From a checkpoint of a small transformer trained on Wikipedia: vocabulary 8048.
MLP neurons of a small language model. Each row is named by its layer, matrix (up: input weights) and neuron, and shows model dimensions 0-127. Each number is 128 + 32 x the weight over its row's rms, rounded and kept within 0 to 255. Numbers have three digits each.
After each neuron's rows, "fires after" lists the tokens most often just before its 100 highest values on Wikipedia text that the model never trained on; "fires in" lists the words (lower case) most often at its 100 highest values on Wikipedia text that the model never trained on.

L9.up188:052164200103111119128113181126082156128130092191149151160094157147127139140115116158109144145087133131115155121164136121143119139135127147142097139175150131064219153103141161110156134136172082137129131095163156123119156117125132152135103085124126117154151131096098156096190119152100077112129121166190124112110086097117133145110100111100143096088165118218109088148179218138186134102153
fires after: "| ", "as ", "on ", "born ", ": "
fires in: "2", "1", "a", "3", "4"

L11.up622:081105179135140128152134116116141090142113135077146108105100140147114165135100105175092133088103208135127155159139139120116201133098115109119107156144141117113180106154148159107118114124119120165113104122186083112160157142136187177095189092142149154098150161177116114184105066081110083129080175122137176106082133163106116157077086109195187170106131105132135072136184083136147100120170
fires after: "is ", "\n\n", ") ", "was ", "an "
fires in: "a", "an", "is", "american", "the"

L12.up571:057116136132115044100094191106107090107113134154187126164087092153152156194140115155165128129058178087134145142133116099135103168121088175123107173156156183150185114122179105090144186051103114148130095135147114136103173146145174112153208133089123126101130150141152158123142089106078183115087183161117128112112102136153087210145155086150121082149131117123143120084157137109125147150142
fires after: "The ", "and ", "was ", "as ", "; "
fires in: "the", "a", "this", "released"

L7.up351:082115103067192175112097124128082111070122094147151169121070161182130143142077079147098150109124168137145137140152145121185139108115128158116102125081173138121183140121108136088117124081127124144133139145219118115112175147117146109147205130142067125101143128107120118106132092149159112141150148153071144139160122104148105186111132130108116182135120086124161109086153108063138181199175
fires after: ", ", "), ", "The ", "the "
fires in: "which", "who", "there", "following"

L13.up332:105137089133185139170124176134085131118161161148132110152153165117123117084160145113126212079120176090128134115155101159138076092116135133180166154189140173079135083068088128078160162100138151153150131097161092105098118137156149154139197128078122116126130104152098132142148101136174115123151141123112112129109125119159076106066126179118132105144156125171091095076226090072135131128152
fires after: "of ", "the ", "among ", "one ", "Among "
fires in: "the", "of", "other", "among", "his"

L6.up725:128127127083114152126125113187146142138125126093124136133088139121137072070108124127149187090117143129132095090134123143122122115087138113121082105143089112078133148127077170122155131141151089083189088132146089132088162139137129143014158119172093123085119090106154124079142115098103141159138142180118115203143111158139158136082136133118145117117145147130095138094203136077149133190134
fires after: ". ", "As ", "\n\n", "that ", "but ", "). "
fires in: "in", "with", "during", "of", "according", "if"

L9.up630:073157119132127131162137197135094104113156153122132100237063142084126112060139135126098149131138191122143075187089119138068158112126110104098126159103171114171150141188084136123130120097082074108136074165183112127160178205124134101128223127147123114182087122166097154092161095100152137153158071156118104176118146131147158185090158130123166124074130134203090103140090125136110118141119
fires after: "and ", ". ", "moved ", "As ", "\n\n"
fires in: "in", "to", "was", "is"

L6.up476:092140155149117128173115172144095132110185124093150162127130211105148136163099078123128108137129134091093106135089142200163148138116127162100074148172167110105135091097088158158095131122176051169130060097144127116076150162147149131106098167111099115089169142108066121126166096130142087147125137159121150087131070128159133114092147117145151104084108092201091145077124138077166108199133
fires after: "'", ") ", "there ", "an", "There ", "It "
fires in: "is", "s", "caltanissetta", "was"

L12.up120:041110153166114138092113156125151141124097131128179141086098127128140216141176110146131102101083137206093214152103144097129114100101162115132096142109142109082138113135169108152152104144100125140128131151142069090142116119104134147138122125153121158165121114094102136109163091144169112114130124110109118082088116122100137141092102130150165097156135140148138092135198157090118183168148
fires after: "was ", "is ", ", ", "the "
fires in: "the", "an", "a", "one", "first", "second"

L6.up1:152125111104130079148127151185107138116112112096157163166091155141147134160137110125080105138091166104129168108178126132183109130131074133135081132107135174055145118161109172080135097115174076156125080140103107090100132146112154140105150107116149157111092123120125124136240122133149074117081120098143143172105138136130125123117108116168221055116147188186099175126133131041147102111100
fires after: "as ", "As ", "Be", "On ", "on "
fires in: "a", "of", "one", "an", "part"

L13.up315:102130144149144144130128146184151119103116170138097119157087077107085183101054106205123166137049163120158189153117124182065075104115142155102077159142136132104118082143135183122132172115107142112184127164134111149123125141121137119122130124175139093172097113121131138151143093140089083125092149146118100119145177141114131114088137108154176105133132126146139080154229148152163164104083
fires after: "to ", "of ", "in ", "with ", "from ", "by "
fires in: "the", "this", "that", "each", "any"

L2.up702:162147134121182120105146115146097077118065119136130090156126124138078154100115144137217205096135197150159144185129134158128118132140158135097134073135159139061135109122139128133079189132099105099181119139126090107189140105112165148091138093148115104200122121160100141124113146128176169136061129143133184138127129162146081153032102108099214093160128111147155134187165154124124162128185
fires after: "of ", "in ", "to ", "and ", ", ", "desc"
fires in: "the"

L13.up597:022180120076123135168082193130077158081110152128148155143064147167097109131098126134105102111122098105150146161114133121138167154096121135183121190123214233121188076182109096097110147033126074123144129175167142061162136138145165127137153139162155135116146078119159152101128127119128108120129114139081118142107150189115133174134104119102164075102080122133107114140121162157151159145117
fires after: ", ", ". ", "The ", "), ", "He ", "She "
fires in: "which", "is", "it", "band", "who"

L7.up674:084142114144095148128123168160129165121112154109133067185104124082112167099098128140088141093130140143092098189106107118131132112114135175134086126151175087083216081222128094131168094120158152210143089140213081092118138140111080104108168066154075092127158169125135132101165095094077138118108140113150172132131100151080151156100105167120177113112108182153126096143120153087117134115157
fires after: ", ", ". ", "("
fires in: "to", "for", "of", "a", "i", "in"

L12.up334:075164126119121146118098139160147149131132137127073200117070117176123143114070096174069173104113143107120183135115113185122067117120173123109074111150134140133142130124050167101198128130115110133103069199103128128059130163102140128143223137127116068151174119150186143119121081164170145130115135118114126083173181119179116215136107097139133123133104081181133155088142112142128167146131
fires after: "and ", ", ", "with "
fires in: "the", "and", "in", "many", "its", "a"

L12.up368:077087106103153093118115155150073181113119108122163087185097120101117161204126108149074160096160180132091083086109127118132164152087126159115108123107196157106104144156082156090145102092193067116122124197198132106053137176115133148088116105170147160114148131091126146076175133065139132110145121129151129126112182159219135131135147141151153114081065121182120136151171147137129089134182
fires after: ". ", "\n\n", "\n", ", ", "). "
fires in: "in", "for", "by", "according"

L11.up593:116132181115151104073087185120102128127135086144170092156144092087143135144104059102147128139101127132126121166098151082166111105170153106109041158164146167082156097115052179106109145136202112112133116119119141188040156129124201147120118149108198168125111130105076173106142097140131053135150144121144169123130112181125134158127162129140112080131101102154118148098142157092100094146160
fires after: "'", "’", "This ", "l"
fires in: "s", "t", "is", "ll"

L9.up536:123142063113166146129100204162133153139111151119121107131092101185109111154113089146141163116088120102111148135057131145144120087096102108079117145101191087133128064161056112121137118102187063157145106154157112145098133178138114153179145101159112096158097077196072138150145123138104094164158134098166159135156160138160127155103128114098165147185136141135161097089120154127126122199209
fires after: ", ", "well ", "and ", "but ", "along "
fires in: "as", "including", "by", "also", "with"

L12.up186:056125143133163115099088131164068137098119148145124183165035112131128132087111121121064163144146120126139138112115121173196136171087141150128141206116127137152146129172129113037163103127130101138132102139095086119106109135136130178149238136164104139119102162166161112124178096101106132157131132107149187057104234203159119201120109127101124122132081121158083128141136142086141115157139
fires after: ", ", "), ", ") "
fires in: "and"

L7.up38:103148085088107169099089139152121100123139169178129121129128087091096139147086120167133121133136078086106129122001129152185143174106145078105119108116148135105137108163138160112165114056136091159186129152141123202095098160153138138177113113090137127098120096147098140119132158131113152123123112168091165149152182146126131125141127140040129073121127088138139129125163076112158151118180
fires after: "such ", ", ", "followed "
fires in: "as", "including", "by", "of"

L6.up350:133152107145099180176065120200093066105129123147146171142107118162130139139087108184087062132138160125124193152098104212090075089120112157094078153130131120042126054160153158141097115112171054119182126158134161098104119139134171127136142095131135116137119108152133146095138105058141115172100078134124106099140150191152115168109151128108162057134140139146081120092210144085119101140124
fires after: "on ", "in ", "at ", "to ", "went ", "from "
fires in: "the", "two", "a", "on", "any"

L7.up463:103136072080155051107151159127150049162182205128100127193135195164154130114112068102144155119143127111094148132088140085083124141111148098122148147151166162044107165123073138115081135100163167119128079115118154112109093195146128140160082129089116126147075069139103140138127125144117107119139115146168171112154160156139139110116088127095167157091143139116107094105096145138134164140211
fires after: "such ", "well ", "role ", "used "
fires in: "as", "in", "of", "for"

L7.up609:106176154144110093162131142156146061137110162152199103100052125172127140146153106153100143103126125174081120121139117106133155099072095117132101122220123077128149143151146109138173134121171143099112129175143120109166122068117189089154139116116116189146131107121051133077143108073110058161101132119125121141098183165135119158076139130152172122115155148169071127103150154075131155117145
fires after: "was ", "were ", "been ", "is ", "not "
fires in: "to", "have", "the", "a", "seen", "an"

L11.up314:082136163099135099116102161124144085120117125149139121144089160142100156154116089155158120172026132140079156138145140102142168164121178146133176122195149091099141130155109145102085120156164123180205133160123108119156127131126155139192155207079092101110160115077152097048167116143132133118150125233075122061138106133112112144108122224117158103078131090189088143147133138138147185123138
fires after: ". ", ", ", "that ", "\n\n"
fires in: "it"

L6.up579:062163165160145191121115133095144079110140140149154162153124198059134135151072115114084112121130159081178167124133138103120118139135153119155090176143147135094163052129108146108095094120185139178108105114126113129135143172107192222089125159044085122098159144148086162199166158143102098104099115144144180074140136159143075129137126126145200106072114128129134149093127150109160111084164
fires after: ") ", "is ", "==", "was "
fires in: "is", "was", "a", "see", "an"

L13.up524:129164151153136120160120150175106141092120142156097155128152098158117171153098113130090194077126142066128134137184126145118129080125121099151097122175186157081148064172128175139173130134132035179149126207122138101120079122115151163076194145084142132115064079090110154119141087159082118130076119184135116121082121195190099140099116128152083081129142161176129116112153190088148085133130
fires after: "on ", "On ", "the "
fires in: "the", "november", "both", "his", "december"

L13.up330:090136188122115122171139172184178079141193113125183085133102112124140118115098119182112179113136116105132184115147125156156126128112144152126161158162157161053095107165087127133111156151166068119103077117182133131137139208101110148131144183126163107122100104116126165155184136145106090122103132098148120126107133163140139138040110117135164139097111134149103064125156204107148168104133
fires after: "as ", "by ", "at "
fires in: "a"

L11.up280:061133101123145142127119198118091066086132116147204151165099150133089126105098114072133118142130154168104153136071126101144139102118116162124110110117155103125148100163111121164140151056185103185185104160097100092137179150163233137117165102085101115127150096145110125064168127160155170136131131127171156125072134090150091115093139116110143147060113172160138118145146118082126132141163
fires after: "It ", "which ", "'", "has ", "was ", "it "
fires in: "is", "was", "been", "s"

L11.up584:135159117098104137107135129188141143090151163117131141127105125165122119061093161079179098126104122169100139158123130097114197103111152069158121122115134081132165135192102117140123209092118153161134103096174100185167143119126090129052189118078155123155120066191131143127135106100072133177211135094071170138136193160140105131087092143123132078069098162143111106085175143095126146187140
fires after: ", ", "resulted ", "but "
fires in: "with", "in"

L15.up672:076131086134098099185058118156067109082122134097155179205095182149111139160100123176138127135127128079140143178120129071097206136127156123171151162152188143141119131132165090094116141092089116137145098122170124114194121102136122101142162123164130091140164123133109129112132065171168160144112196149134105092121107132137073167096074147127138085135117074093147128135213136133135197163131
fires after: ", ", ". ", "\n\n", "'", "where "
fires in: "the", "he", "they", "his", "this", "s"